{
  "positions": "learned",
  "init_std_qkv": 0.0222,
  "init_std_o": 0.00419,
  "init_std_down": 0.00171,
  "optimizer": "ademamix",
  "warmup_steps": 472,
  "batch_tokens": 65536
}
MLP neurons of a small language model. Each row is named by its layer, matrix (down: output weights) and neuron, and shows model dimensions 144-239. Each number is 500 + 25 x the weight over its row's rms, rounded and kept within 0 to 999. Numbers have three digits each.
A block is one neuron, or neurons of one layer that tend to fire together. Before each block is what it responds to, as a language model described it from the Wikipedia text at the highest values.

Responds to: Modals and infinitive "to". Modal verbs and the preposition or infinitive marker "to" right after a subject or verb, before a verb or noun phrase, such as would be, will change, according to, traveled to.
L2.down44:492501479489491491523514486493453475519501509506459472545496540483492464522541489514515504479546492515460453473498493509531501511490531494499546495513505516530530544533501493477493478509535530515471505424497546533508494508479470490466473501495497509498487502481484538485484531495534513507
L2.down60:522474501484456525519468502517488530556503535522464452513481547483520484523504501484497522528494490594473489466508518502514458464497508513488532491474505517481473539512514508494512499489492503485486478498481536536548494517418445517477482505475527479488495509490514557499509529480517502473
L2.down234:525510442501501493551522533502521493490522520482500461526480503521514429512524485515478513455458500559512503514475467525527469460475472515497471484476474519508470548501469479498558517483492523515499492511450542515507504517498500503491519488500480486500529475490516522501447514536476478526
L2.down737:471484523495486476501502451470533527518504512510496505552523494468485495525484522531531519493498487527492526497515554513469494509495471479460507520444471555458501470532519520448508470503534468503493518480504477506529533512456460516473464512529503566534464509528511505512503506463489478460

Responds to: Mid-word pieces in boilerplate. Word-piece tokens inside predictable stock words of templated Wikipedia sections, headings and tables, such as Demograph-ic-s, T-ur-nout, lo-an, lo-st, Play-ing career.
L11.down389:503542504482507498486524534534439518514507479483471502513556485455494518502534482511473479533481500490507486506471533512487537501505485501502505495494499477475478500485473498461470479469495478484475514477479488449492542561489445495494515476451511498513523506490528503499493521514470492512
L11.down545:565510467495524506477508482481524481462485544513469521523521491471455461478487516548510503523513550521464494496477473429502504539506491530537483506539441492479478511526504525515491505541531488519514481503503467475510463499525516494506516529490513466501501474486491486493494539490515511496
L11.down600:494511488458520496533502455483531542510515500525495471473522525540467494437450522529465483494530512496508549478497506498512523497510499467509527527531465479458480548463512491522489489512506493503505513506505530505499505515507469524491465483517537498505474538487485475562485470502458517521
L11.down723:525517511483474510473478550524475487472495484511508485524475440524520498503475510460467510525506506484479485546509484519484510487477506546519509489480448528507508516514484463474484521500499469554503494522487474483480515482506503500497479471533478497526476499451503517535555549543522539466
L11.down796:476549539510580498468505480472524509494499500487477492499478516481515493515520526523513478434466530529460482495520465498491525544526526504511505454464525508522543546503536492548458506502516515511541506495489525470499485520477477493476506479504503508514505506475494537490484476520571529468
L11.down818:520493562541470491493459492484517488505514503506526494489480483500497512484523503501477493517498506516503484527520515509507481508491531493543526481480471497455479506512518524484482498535462509498515451498521501530486464489473530494542541475454476507514514491497488511447504507531515468444
L11.down1385:462505527491508509457485538517494496501481516501483486530512526495481458500500456503549519516474470466486479454528516499491510456527532516514468516485485500505539516512516510533510497505547505541465501493531519437493465491473444499465506485478468465488491516475526556471449494469504487492
L11.down1516:492493506469496562505547527490525524490520533466474498492530515526500459542465519515500473492512454490492498514502511502451490490487473481516555475495523532532494540519439536494507492517488500495524498471450561531495529467486520514484479479510487481427453504504490487539507517494466497512

Responds to: Mid-word fragments. Inner word-piece tokens of longer words split into several pieces, often before suffixes, e.g. app-lic-ations, statist-ic-s, outst-and-ing, Fam-il-y.
L2.down22:465500550505522471459477508511473475508514498452502511455557434533486487549507515520509476489466505472497461500522450555482510513504471510477496526507498484499499492504508480503480525507487518509503510493513513435494456469481474455501514484495446526468455514526526534535492523527541489508
L2.down283:509511523509557488467485526496494524497524473517498500484512520506489463496474533490466480505496492465476475472540520514470499486517519539507500506520519502516499518509514523480534518497526496486495533519475507512502520526494533515550471520506543498513489507493508523501423523510462472528
L2.down436:496525503538524481485499487499522531472464546456498490487508510481498443479524536521527508469474496496515489502483500496493499480470528494469486516486516473484462456450521492499450492491495458515487497501539489509460498514430558524496473516522479527511520458492485500499470510509494483520
L2.down1040:479504499504492493480470517481513519480508501507531531512467490464522503489499511542485518553526522480503528482503424490519482545508499486490514493497503498542502508487480476474484480511509494501501518535505557472469488446491458471481505457478476497547538509455487475518548550542430495521

Responds to: Sentence subject end before verb. Final piece of a sentence's subject (usually a surname, also words like they) just before its main verb, as in Sakagu-chi scored, Elliot-t, Ty-ler chaired.
L9.down127:490480484453488530495519491517511505510510530504558538502526533490469457558505501502540483490515461492502501505489541519549479498494496463463513455496541535451547495516458471537483479515518472506486480518515492520512510496526540507467518539490506498435482456527478518475458494498473470506
L9.down800:506502492499479522458513484512515517488517473458520519519475537515485508550502535489486512489546529465523511480520461527501511488495501469518489520506512506508480558483465499458536502477499513518489498532551477477487505502500510524511479486510525490483514509492444563525484490487501508465

Responds to: Third-person personal pronouns. Pronouns he, his, she, her referring to a person already named in biographies, such as "made his debut" and "In 1820, he married".
L2.down226:513490450447482476485486504519482476454514526493492508535542468523518487467568509489513460496532506497469474524513531551493480493531495524503494487490509534473472476507502494487482527439501496498496507490488543487471506514539440495481436499513503492537504461498490466526503532506511492493
L2.down282:474515466488481498500454526496501491489498498487492497481524506505531517548491471522502493499563526504471475501511501464503505508492511469551509518521496522535515513490451523484459506450501498492485495481471502494505492489520459518490462515517478510456520509490484532545481541506496508509
L2.down1380:493491496503516496493515458485483514502475520525452470546498494485508478496476515479492531496512473486489523479488488528510509512513507469471522510540528482509536483495553500505495487459448464532498472520524451536549538511495495521503519524495497505520534526502462558427496494481545468446
L2.down1493:494536476486495510486516494479511495490505516512509508504514520471482495535514453495503533479525492471511473485452491506516458479515538496488474523535521522521506538516487498515498501507503509463546486478493414469461455467478519507443477514525518509472512527496536510504492511496547506520

Responds to: Quantity digits. Digit tokens inside numbers that give a quantity such as distance, height, population or coordinates, e.g. about 3 miles, 6 km, 19 8, 39°.
L11.down0:509485526554490534481520511492498467493472479498542490447512489485535508500509546458469475510569530534509488516485509499531475460553533476486517520504464497506498502532507509509500512456500513450509523480461500474508478493509490481504499522529542525509504513511455521451480490489481503502
L11.down167:504505529541502527502540451513485509494502529491520534508509492534522482528496496541522508468453518511491509456486513498492470487514456497532473489479492481541478498527528509533472507466448543490478526525457485486535470505479517516459507484505541513524510521522464488500481468460497530539
L11.down373:497520514477540508528503512498542508491476497465512480493510475494480494480508507489463521493498478515451470498477509495520449505519495506511480485483498568503509484481493502469499517463490453510503515493509483518543483474494479515461494512547489512514493469472487518507479489499542521515
L11.down434:505479535487473499487509500504526511494536480488476506509516507449532484531529523494537501481481501512488473518523435449579448513490451484447498504490506505528473521508498465495514472542497517460483467524491460517452497491492487477522530489486533490495474502480449485459500460477509479536
L11.down451:523511493484518501478482478494542575487504488503551544493524482454485516500495506513537491503474524489531520507504502523494451479475471485480534476521468520504506529499490483516481460519537523511534516482445450523442503496490495489504499538500524520519447529494516509489484483518482497491
L11.down740:507559482501505506496510506467524515515497464547500491498500469501485490500488473528529504534527503495503516508501489499503495487470521518522513487490493530494485502504529497539503515544492486472494535519494476477460484474514500476484540493538468537494460498467497481526480475486545524477
L11.down995:471524485553512485438487457498527505484489487474523531517522488519507489498527520519495512505526505471496484534501537467494494501509510489503510497486536514467541487493495515474476487488508520482479517548487498510478505463482477493483485529492503505521468494465505487462537535471441478494
L11.down1150:502471446505485508507518505506526486530486518524512495494514517491540530493505500461481501497505525496484499453476476529516453480518520531469514486495496524525555486512493537496476484498540497559481474470514510506484526524473457498492485534524460502531502530524484521477490478508440545471

Responds to: Word-initial fragment tokens. Short first pieces of words split into several tokens, such as we in webpage, weaker, Ma in Males, pro in producing, plus infinitive "to" before a verb.
L11.down20:507505525555527471486524522488473444508497463494550523520488558499547527510457545502521504483487500526490443506495506498498537490445503501501481482503483505517480457477490479488505542468503565538464555509497529520467507469505533471494519539474491483499492487530489443493498514500512457490
L11.down63:479528511525488490483519507483507526529496481529457457533512492527498509488513545485525489510502514499480500540516491481520544431464496490521503521476489505459474470521516478511466535486533476487467457490489529554505463479510507471464505486505506534515496500488475509531499501506523531524
L11.down116:449527506469512537510478509497523485486473529477523500532490520550488534488547525480536533510494508539506455517519487483522470460499498512506473538511488500529493522521526459518508482486492557499542520515484433515534522502473517498477493515501522560515532513496475508501506512511482460510
L11.down760:538501516513483462480483509530472515489466438489501473507491511488480499512485538507505503494529495473469485526522466501457464512495532534457489509535505519506516524560503499513474507490517517491465544503515475487511532514528520505497487455482451558498505484478495475515506487470509467545
L11.down922:515533474482520508493494530473504525537437493512539477486494492522488453494462525504559498501510517501503557520503549515457497529465505462516478502490513479444484470451502476491530495544515467519473502504482532509514481484525476475487488477499465522502480569495472515557499490472478498505
L11.down937:545486503483481525507542546470497525498470525522494533505548476491451512538490482490494568486530498473470460520475489522507481504512520513510498518513532511494502554449520559525481501500478544481493437462472494517554491481486520504489487493488491502522512518493444509488495488473463498508
L11.down1086:500521502421549517480512531508507487477513543491523521487496491493500512498504490515495507521510524475451497527501498482532530495470483454467500498481460485517533511519494518538504475529482486495487506558488509456506510501448537491541475467511485500462525536508498511519477523504441537520
L11.down1138:517510485478479522488540531477482507529483518510478487540514487482511504502489486499509481483508534506501542503483539501472534518523511488545534473475463514472508525437499506496495452516476510512492485508491489434502498462506498495514526524516486527508456515508483511497520525506510409494

Responds to: Infobox field-label endings. Last word piece of a label in Wikipedia infoboxes, table headers or section titles, just before a colon or pipe: Summer, Playing, Status, Height.
L9.down975:489533532536508488429505529478506506496524484498457487531521491502538499533505455495512490485499488498463526502490486506485512507504512486543496435512529507519511481478515522457493454480479452508499496516478522493509517481505501515482517515473485505506480538517469492507524478451508546518
L9.down1318:535505486523490486489477518486486515479503536544494533512481522513517501488519490448509501541510490507511504520500555481501510462528505502550484528501481473501491516499490518495439489505537457498468515469491514512485522484496496545505521494480505504439486514509520498509493527508499575537

Responds to: Sentence-initial subject reference. Subject of a new sentence in biographies, either He or She or the last piece of the person's surname (Rinne, Tobin, Wright), just before the verb.
L11.down179:531492517501508486504499518526485479501490502478505503508490479490479478440503491468496478495509544529527478481504516498516499510482503459497511483506492523522473490554481487518506500511474552458525517555543497540487477488542492482493511485493481523476544480514495478522513510509480520452
L11.down382:469514459557472517510486461514502501517510511490505494460493529486470478495493492508512544496496437464491523445518499515555498524481451491503499510493501528501518557486480551505477518475538489538507489466467507492500452468491499476514526479523462506508448491484511519555525513556489507482
L11.down470:509516488509488552460546488507499548500526495456535528484510482494505499529507520521521529494489502476515484534498483476482480522498496484485516442509504521508496511523471501458518499519490509509497474545483525518510513500503502530494486505510498475499500480496471533519487489488488367502
L11.down519:483437513507515497548503516470530530493532538513493463492531499498532527473509499486465509489504482491468472438528535500471510504489518527521514526479467485486537513519479526484484477521541503518497477503477488498436490544468488511511497472490510546507476466492528470505476483501550507528
L11.down907:470480517499500505470531440506501482521504481515495492483548455508524477485466527510499506495460518552500482514499485508561482513493534480513497468530486508494547525494484467538477473494499528528482467500535490510519491497523528529491522467508499483532489481509469471455460510525467453456
L11.down1200:489453465529517543518484468507529499469547556479535531522503515513491468478478514476533510499485501507479518493526481521463483527464484518454498498483512502522524490447485486501446492518482501485496516507484550515519525556495481507501510508513469457548465514463508512551517518492472477522
L11.down1236:479502462490461486500511486554530497501509468481504444539482503551515522529465538504539494504483505474529464511513508508541489485498493448538462472500518493495494554490507488502502483471521533493502469514501512494501494470487501475503477482499480546486488478469481499445471488523480457459
L11.down1483:509496460530509516476471464437541526528513488496491495482512526561493455490501525537493515499497535500572488458458496521514462504469469485488517467500512497513489505493501514521506471488552511499480454504533517510454493465504516489512471489475538557524472518497427550518490490508504470499